Weights of a small GPT-style language model, trained from scratch on English Wikipedia.
Size: 11 layers, width 192, 4 heads of 32, MLP 512 SwiGLU, vocabulary 2687, 5.36M parameters.
MLP neurons of a small language model. Each row is named by its layer, matrix (gate and up: input weights; down: output weights) and neuron, and shows model dimensions 0-191. Each number is 128 + 32 x the weight over its row's rms, rounded and kept within 0 to 255. Numbers have three digits each. A neuron's up and down rows have the sign that makes its largest values positive.
Before each neuron's rows, "fires after" lists the tokens most often just before its 100 highest values on Wikipedia text that the model never trained on; "fires on" lists the tokens most often at its 100 highest values on Wikipedia text that the model never trained on.

fires after: " ", " s", "v", " con", " V", "s"
fires on: "ol", "ver", "ens", "ugg", "ot", "ri"
L3.gate34:137113122156141121164174149193122065187157093138092055094101087151112154128094068100064090173098159166056164168122119127183136106145105172166089140113152098100128112133134141164097134145107114085164131181135143122130171112139084074152133139134135127130143172111119157164136122075149156121139165110137072147187106113106109109123180110130093116134147168105150176066068158158131110146148112066173158092116161114080145114120158150117170129158167114057150121114108163136151126114190110102179139092190122083120158120137095152079109099079133078145148076082155094079114109167192184123
L3.up34:141205151087099189095156109127131141168143101098151168151153174068128138110097051075041172157102171139101154173083054159092151147087189128141133099113134127100127099123127056151062154119138119073113080142072120106130132124222148131168131148152174173159083173124137127147124115128147110163161084142125166111120105141149154144108140115137133146109096147071133201089101152124144114123148145102135181108107091156136162129099127108115109168115120102116161145099133166124147117121109134098190145084144108119136169101175153140083085142112114128113138138075217082133068094142175086123
L3.down34:068140048086150158179178173158068097193178110129086098072091170138153108101124086134139112151099110067123131141086165127148152132150142159105092130170133130072168133108153148064189157135109125180182188184161109150105174110182120139153131091102162099165142057134107149121129087069122123143145120113170048112112097082139115149153128126122107156172129091167153150145106155139151127183176180065120097100132157129115119131160126146186126100103132164097153107105124144150135176160171128125139103105148132076143141056079157142103123113061112095157130107101083129108110107172163133131

fires after: " was", " is", " became", " as"
fires on: " the", "'s", "ir", "ul", " most"
L3.gate350:144121091122173127103151146087127167094147131103159156141156121159116092064116149100143119128132163130159171156107116118108085156165172130080071139110120093131110164103153129115155110130153114147084073140109106158133125157130130157107130182118143181072072148116139110105201139062057159169125138075092110131166142115097143097128149154131168105109132107104119164123126104086170076160126107115154176151160140091168113114245149159068127091145110128070165101121165118142131147127174078139120100072113103090165141138174138239095150122048185113188067146081125110153150125114145145142
L3.up350:180145087175152106144111184161159090126112100106076104151091117145102127095118208152165101106152183159117080181077098099127127101124114124097095090138111187175096113103048153117111170115103055157187110169105150133113131192174129150075138098159160124128113125150184146107139145185128094118187144135138167108161138116137130110113161115186102130141131155132179118160118094125160050121094098134151122154118127101116104122165121094075120153111115120084167103079092119148117142085089120100136120160097103092163108161148186177133092088161140113091043161181132157087140158206119092111
L3.down350:125126115125185176090079040133168172157178072131110152115186109094139074147121089125092158094146111128085145111143127141169178184096143094115115159116099144062106138172148121152158122083153137081096151135093120153106086122139147113131104136122153137156208151140098094160173103101116087177128077150120129102077042089108110184095054108143147094140162137126144132147100124117097156159141141202085160138140168200101162126112095181154064152135169156128090125129156137064149113157112181150149102085115129121129132175156083162152151152184140080117148159165093111133085151116095120131

fires after: " the", " E", " a", " The"
fires on: " B", " b", " S", "b"
L8.gate367:164117103162139060151152099092149160119144108107159180124146215152062185146133117104171137096105089124093100106161135094190107113110097099177172078161115127124205140134150140168047167155126076150135181054166180095094121090121094121137125083102093121158135052140145132116120130097116140140144059118117171203141164149144137090130145120150141086161128093092110098080140164113172124106167055105149128101093145146140127110131149180120135135164041120137108079143120107174147150100161110129146143100141174139099121174148125109097145147129163147171095150120118158101126126067158086176
L8.up367:116135146088123174143124133142151091057163126114135149098102140182116107099148173127147159152126081149085169136137085101107104113112176155100143095125150084105181132129123074073193174152126116080099151128134110123088087144124061119081189172119165156120144156148090097085181149103118073138139144118125144112177112125112168106128144129159153205137127101161077108151175084161180115165154154103179120148114172058083127109106137175139114154106207143108111096153061091183122116149082118174109091139150184073076155145145107139099126075111143128124134141124176152164201076098116078119
L8.down367:073135133077177140132079150116171071146171135120146125102104167078114113156127130153143054154122119139147213121132147206120095099164176134121037076148150152137115092104112140127135119106109099108141141142113120080155165155138150143149164161167128132147075126123130146143127067080186085136188073146078079163101175139157134137072158077122066138146162119151161089155177105150142165189171125069147142128104112147075142102084148111165133175117097112111183107150187119130144133129105150110101175132134044135084152119161149113122116076143082115177163066131117089139131119165110113126

fires after: "ut", " ind", " rec", " sup", " cap", "al"
fires on: "en", "ust", "t", "ogn", "if", " pract"
L6.gate307:086101132115071072123118106120113127070127080114124127132152117094148132159125121099103062098107126078123092136119112116073121197163170191144156059132098149140108204182170179119128106107127193149152106137196091177106101120160120132068135160123115131162165128139153040135132128091114172167145074106169144116128130145127123096115146119175166137184112069164168127147176123187106157182109136140134208127129092112148166107136108081135102171181155087145138072149150127109106147129107093113157081139178130116074162176089111068065124170110136127136121139136080188144134114104133117125
L6.up307:138143088139130112126097147080113169078144150125079126101141134120129106111173103152131038085170146110101104106095113171081116216137182174133096041085120127110103155164098163128157168139129142077095181127068109123169125092084159121144175149205177128155110118111133135164117115128115136102116121158153095097160157101168055218091129184122196129102142092180133154112118124128119124150098140093102130132111181106126152132093129057060139138144164135100143141183187193066124112139132122117135116130129092155091135090134089113128094140158110103091126128149154163153140054152131141163
L6.down307:101132078192120085129135151078112168074119138118100123114103119081108119109131092125145117144137157092148133143127109111125110121091167157114083131152139110116089065132067135136126153040098124109134183116093139198142121155039149162127122139177119092106152138157082096136124123141164183181156185138114067103144172102109162066087124198105171156119160130191183153130047126119135119157131126082107170192083153179151138132106123127096140200115105151179122133117174143094089116151123141163150158171158090076124149159182153130122107121168162135142094127136131095145077155162133071067

fires after: " c", " mag", "it", " b", " sc", "in"
fires on: "op", "ell", "az", "em", "ass", "iz"
L3.gate1:082085127115142151155138121149177135142190143101107092114106186101141059140196145092105126111113051155094148115146129051143153140127160116125128129123135100113163127125138154124139097102076169169106087132090057127109082195083137127143100166104150081135077129089216127111121153094110130134143139171112116150109138081123180142070112130122181109148099124119072166160110174170099117198085143145195155176151169138126058148122092181155097164178126147175096061129144172194114150141166132131166130090092094103123083123105081147133086102103129127107131157136124138091191107118130156133
L3.up1:116114149079115169144131174129054129131119107170146124131166152111126125110199106131141183218110096151198133066125176136114132172107133105147120169136137145145088196128129141143088154096144136114120192090137073109040134074157143153097113154140143036163144121132183084154157148108081179168145119132070145099088186139107136154161112102082090121153091175107098159198141143096184119106090127191115097121122135101096153161112085133162125139156103087112078131125134136147146140131106150113053107149113135113149172131143121051138093102101146140159095178094167102142155130130102091123
L3.down1:116122152109145124080129138152156083103111133093127141179093101174190161166158169112122176122125112112029078178134136056163136124085142108131124125136154064124163093123175091115141115114089185135123099124133149076183198117079090160134136149111168100143132183097128129110106136089105060057099147099109156133080158080148179163116149181085143159161180112163100131121148103123078122150154087111110100106127120142106136120147159104092187131119097127077153062105090126077085085162142104109134120091176129115163128218205135175118145104166115137132133141148138142130120140172155159165

fires after: " as", " As", " be", " became"
fires on: " a"
L3.gate266:068203073104102167129096155151129169107112151095147075160147158139108120141137123121102091112090116139137113155157155129123137116098108144126086121103140169082137120080130171198112114093127166144161087099108108105142118167131099175091157167110157116182128148162101064123149155141049105078100132128098184112169067154099092125170154125161101067148034136146109123166153129117168136111179137151151136131075154093105119136145073160079163131142144129141179180043139158163098225103129119108134132097107167114142150172150114184128066172119103113157170129114065152143150119092165105133
L3.up266:171130059112181104137179068158132088110113131130165120132121132053138148159115099109108090130130145147149108157119095133068170121115103116102134100093210127100127147126117115126123126102156076103143125138083110167121156101105169156165097115052163125126127159105113184173140147162065130190113151137098149135115114152159067089075127192062117079151081168117112180087109087156114128112196131114128129136161141176088164134124100152053129093097163142123134195195202123136149143128141094092185077112160116135143160131160192157130117070114162163107112162122147078097143102129112167146
L3.down266:126114173139144162177094112125069134138097181158099124118113156133140143147148122128089081188110147167033119100119119173121186103124113121055074129117152107112169101126137139105085177137153093109143114118159117077122136158123142135084093122105175083093157146145093132094148078125098119120104132083112153145144123097085073135139161128147095156168139161133181132181128147173079153116133130083164158144066146157155205128123083105147108059121154068117114114128121112098134109112114123065123193110086158098113088170198099127172143144116139137183152168181094198133116195203163106159

fires after: "ib", " g", " all", " reg", " V", " v"
fires on: "ul", "ill", "irl", "r", "oy", "l"
L3.gate169:113118130148158156129095178162101120115112124164145155197112094195120148109097088105146099221066108079165140112121126139143086165158165112092068161113126149172140093114111072131135096109177125139136136155158056098143144085157106136158141079158039173139112144121145130099119135091137143138134112128135081103131088140135101131137131067137077098124159073125131157115138113071184132196123093108113090118161169120122138084160146146127110135153151132143110161176120215134134127176124134126069141111110117147162189134039150140118144108166105186119095077140102112165191046141178146155
L3.up169:068042122048134121062136065145175087176158063157183126106172117093127147127060131181105128145100185193114138091131141150062101124146164073132114127119160177146166146191093103116148114131153093166121122145154098103146157067089117060135147079186111119143096102131123155074121198136104182112090101090079089142107117088158121115165119138132126134121098132130141060129106106137102129140152141154133114161172156155089151178128140194097122145155116080144141124145144172144121168158086114119153171145124112115166123120131134106104132128117118131141132171145131119076128072094117176210
L3.down169:153107121162169139145160151177197142107046100122053117143107120157127151111140050094165114076194082101138134169113148131111149045099150118131140134090097125103092091094120121104093192070120119101166076148157147146136109183181118187148119176165182082085137091075192122131090110174109138125141111121154145165157126110153131096162173136159170119135187193091125151139117083114145130064121130137125103118136138095103069154087120155138160139177089116177116143150135093154134098127168122085081106145150165147150159103160105149141155143106127076126076138082120104074132126186141087145

fires after: " c", "us", " t", "z", " gen", " num"
fires on: "er", "et", "hem", "y"
L8.gate479:113162143128100104107109102128178169099151100106171066135055098191137167091166148114152129047138157131115116096131146179119039121140154154188095136182138116087167166150183149105104086120151105085168156090162123100112110127143122106097120049112124077131123197095147160144189089123076159130153137094124125114158115117114129087161120144126087135133086137116108124083183112126157162093154170091147113150106167115123119127172179149166118159155158102150108137147182120126061119140081171093166171103089105206160110161082133110084117144184117131114122166130149185177070148113137105094
L8.up479:129106094132163095135123155119142170129135118119184137127129102073149105146152119134080083105112140110132106069126173128141184130121135152161177120120110131147131072111190172118131115053184152132170128136103149087146176225149140087155103152130169137091082172113156164153126105108166157129127152133123094124104095162169161148126151119156121142126134129197114165075179078125113092070105111161168117127155087099144088129117112102046126155149100205164161128064147128118071122095144090102062178129050154117040168084112128163149149133096121056124147141117146183135103121139096102154
L8.down479:112097085108152149125139094116155112082080108135163111177127168037142159144143161086125101110083168112117104164145150146128110166175096115138160089163159109106174100119122129094092106098152146127175112122120174120130150168144115151113132157126125169154097149149191165141144195075103124152128131145081125150127099130176159026089138168091113208144141112147139131119101131183169152114129126076181107096154148103148142135099108141176085123102140119149155114125160086090134118105099135050097152189119139144160123194083189133084089131159006097123101129094096149074175141161112124129

fires after: " A", "z", " a", " ty", "us", "th"
fires on: "p", "er", "ut", "et", "rop"
L7.gate404:115120093186114169086154126186116156106107139077143121161145055092094064156103091084128105204126120119122131169161128158126132138164126123122085144181072210088109111172137087135097133141160077085103141069158131103099142165155145078125160144116101104104102082076164066183093080104126180158137123117121070096128108171092125121131159172140129098120130131150101143160182120148121150084177091160123117126135140127124138172117126141141142085156113149112164097173135120193123069146136165122114123104101169138126060136146199127159116142122129103124151189124136177089163139054072200166
L7.up404:118127114116179123097111128113204122115147118134141119094046156144146172116111105116147121176136145095099097103108086207104136136114185091148128177190170135104194097138130121172128131128125065113130138144130127132129171128146094100196156117103125122043155153146154132164079176135123175132144083071084059109184142110098154143147099135163135099170133128104136112081138131105149180195178116159104112136151131093088115131127137136072145085131094127168154098057131039104110121035128078143088105093140142149138108131105167103119098151118209123130160103114147160132160173136105170158
L7.down404:129155158131112188102128099177157108130159181157087116125053140128090170068130141129133119106079150194188140169152180120132088097131131072187188124157098122118166135149107133102165096118176183138154134142131128145145133106217152097127126159119136134113147157079134145085123105096141185153119109154155115131153128108106118084130082069137121168120150126138072098147113120154138108111059140113127066131095076106114176124142112129118110140120095172158223139116103115151109106046083114105133099129085163157056127128131142186095089108178144116174056152118128132108087156114081166196

fires after: " l", " L", " pl", "ib", "l"
fires on: "at", "y", "iter", "r", "t", "p"
L6.gate58:146146138130121114134144128127111128184105162191131107119144096163153073110101115089104117052150086169112174075143126076132119132176166120093110115096134167192147145114093152129185138127145090130081140137170129050113085090167134180092160147105136118105120125168159112130154113141137176139160108083131120188144141087115121083152116098199093133160075126065082154090135102143138143142148075100134113095158151132164109133068141090122082090104136100152175135122029103147162204115106123117077087190155134135119102113085120150173103167114125076171171134214135148099173092106144131157
L6.up58:180141106105143171124129144153138112113126110100140131138132187081137105131132122085144139138087101171108161080156112156115139096116192112170100094087175094189130141129047099124144159069144178111087141122132142085125166134119126063174126071080124161112097123052151117097169123088183168088128132134144127128153168146115093116162167107075152128135124133108154151089116169130085120169099106144174158107133150192092180105128211147141109171069112155127114117106121137119119130064122164232146033157188145120128144112104137126124128119132135086040113122167112130081120117161132187122
L6.down58:097131148143145139083185136095106133192121033089152146136060064140179160156124113082170153105143206094124133163103125146108130159102096125106102175154130152089147122122140107096158131177081136171147091172156200093096107173165161129139172125147125177128169131114093102156104172148155146073159146100106167147117099023126059138128200148108150100065092118122178084107112065143125138085150115100146105153105136112101119150124128118115122145089181175132122166162122141137106086099161120088125143133171096098165172167158136100134127146122130114100086088165183103130152119086168117096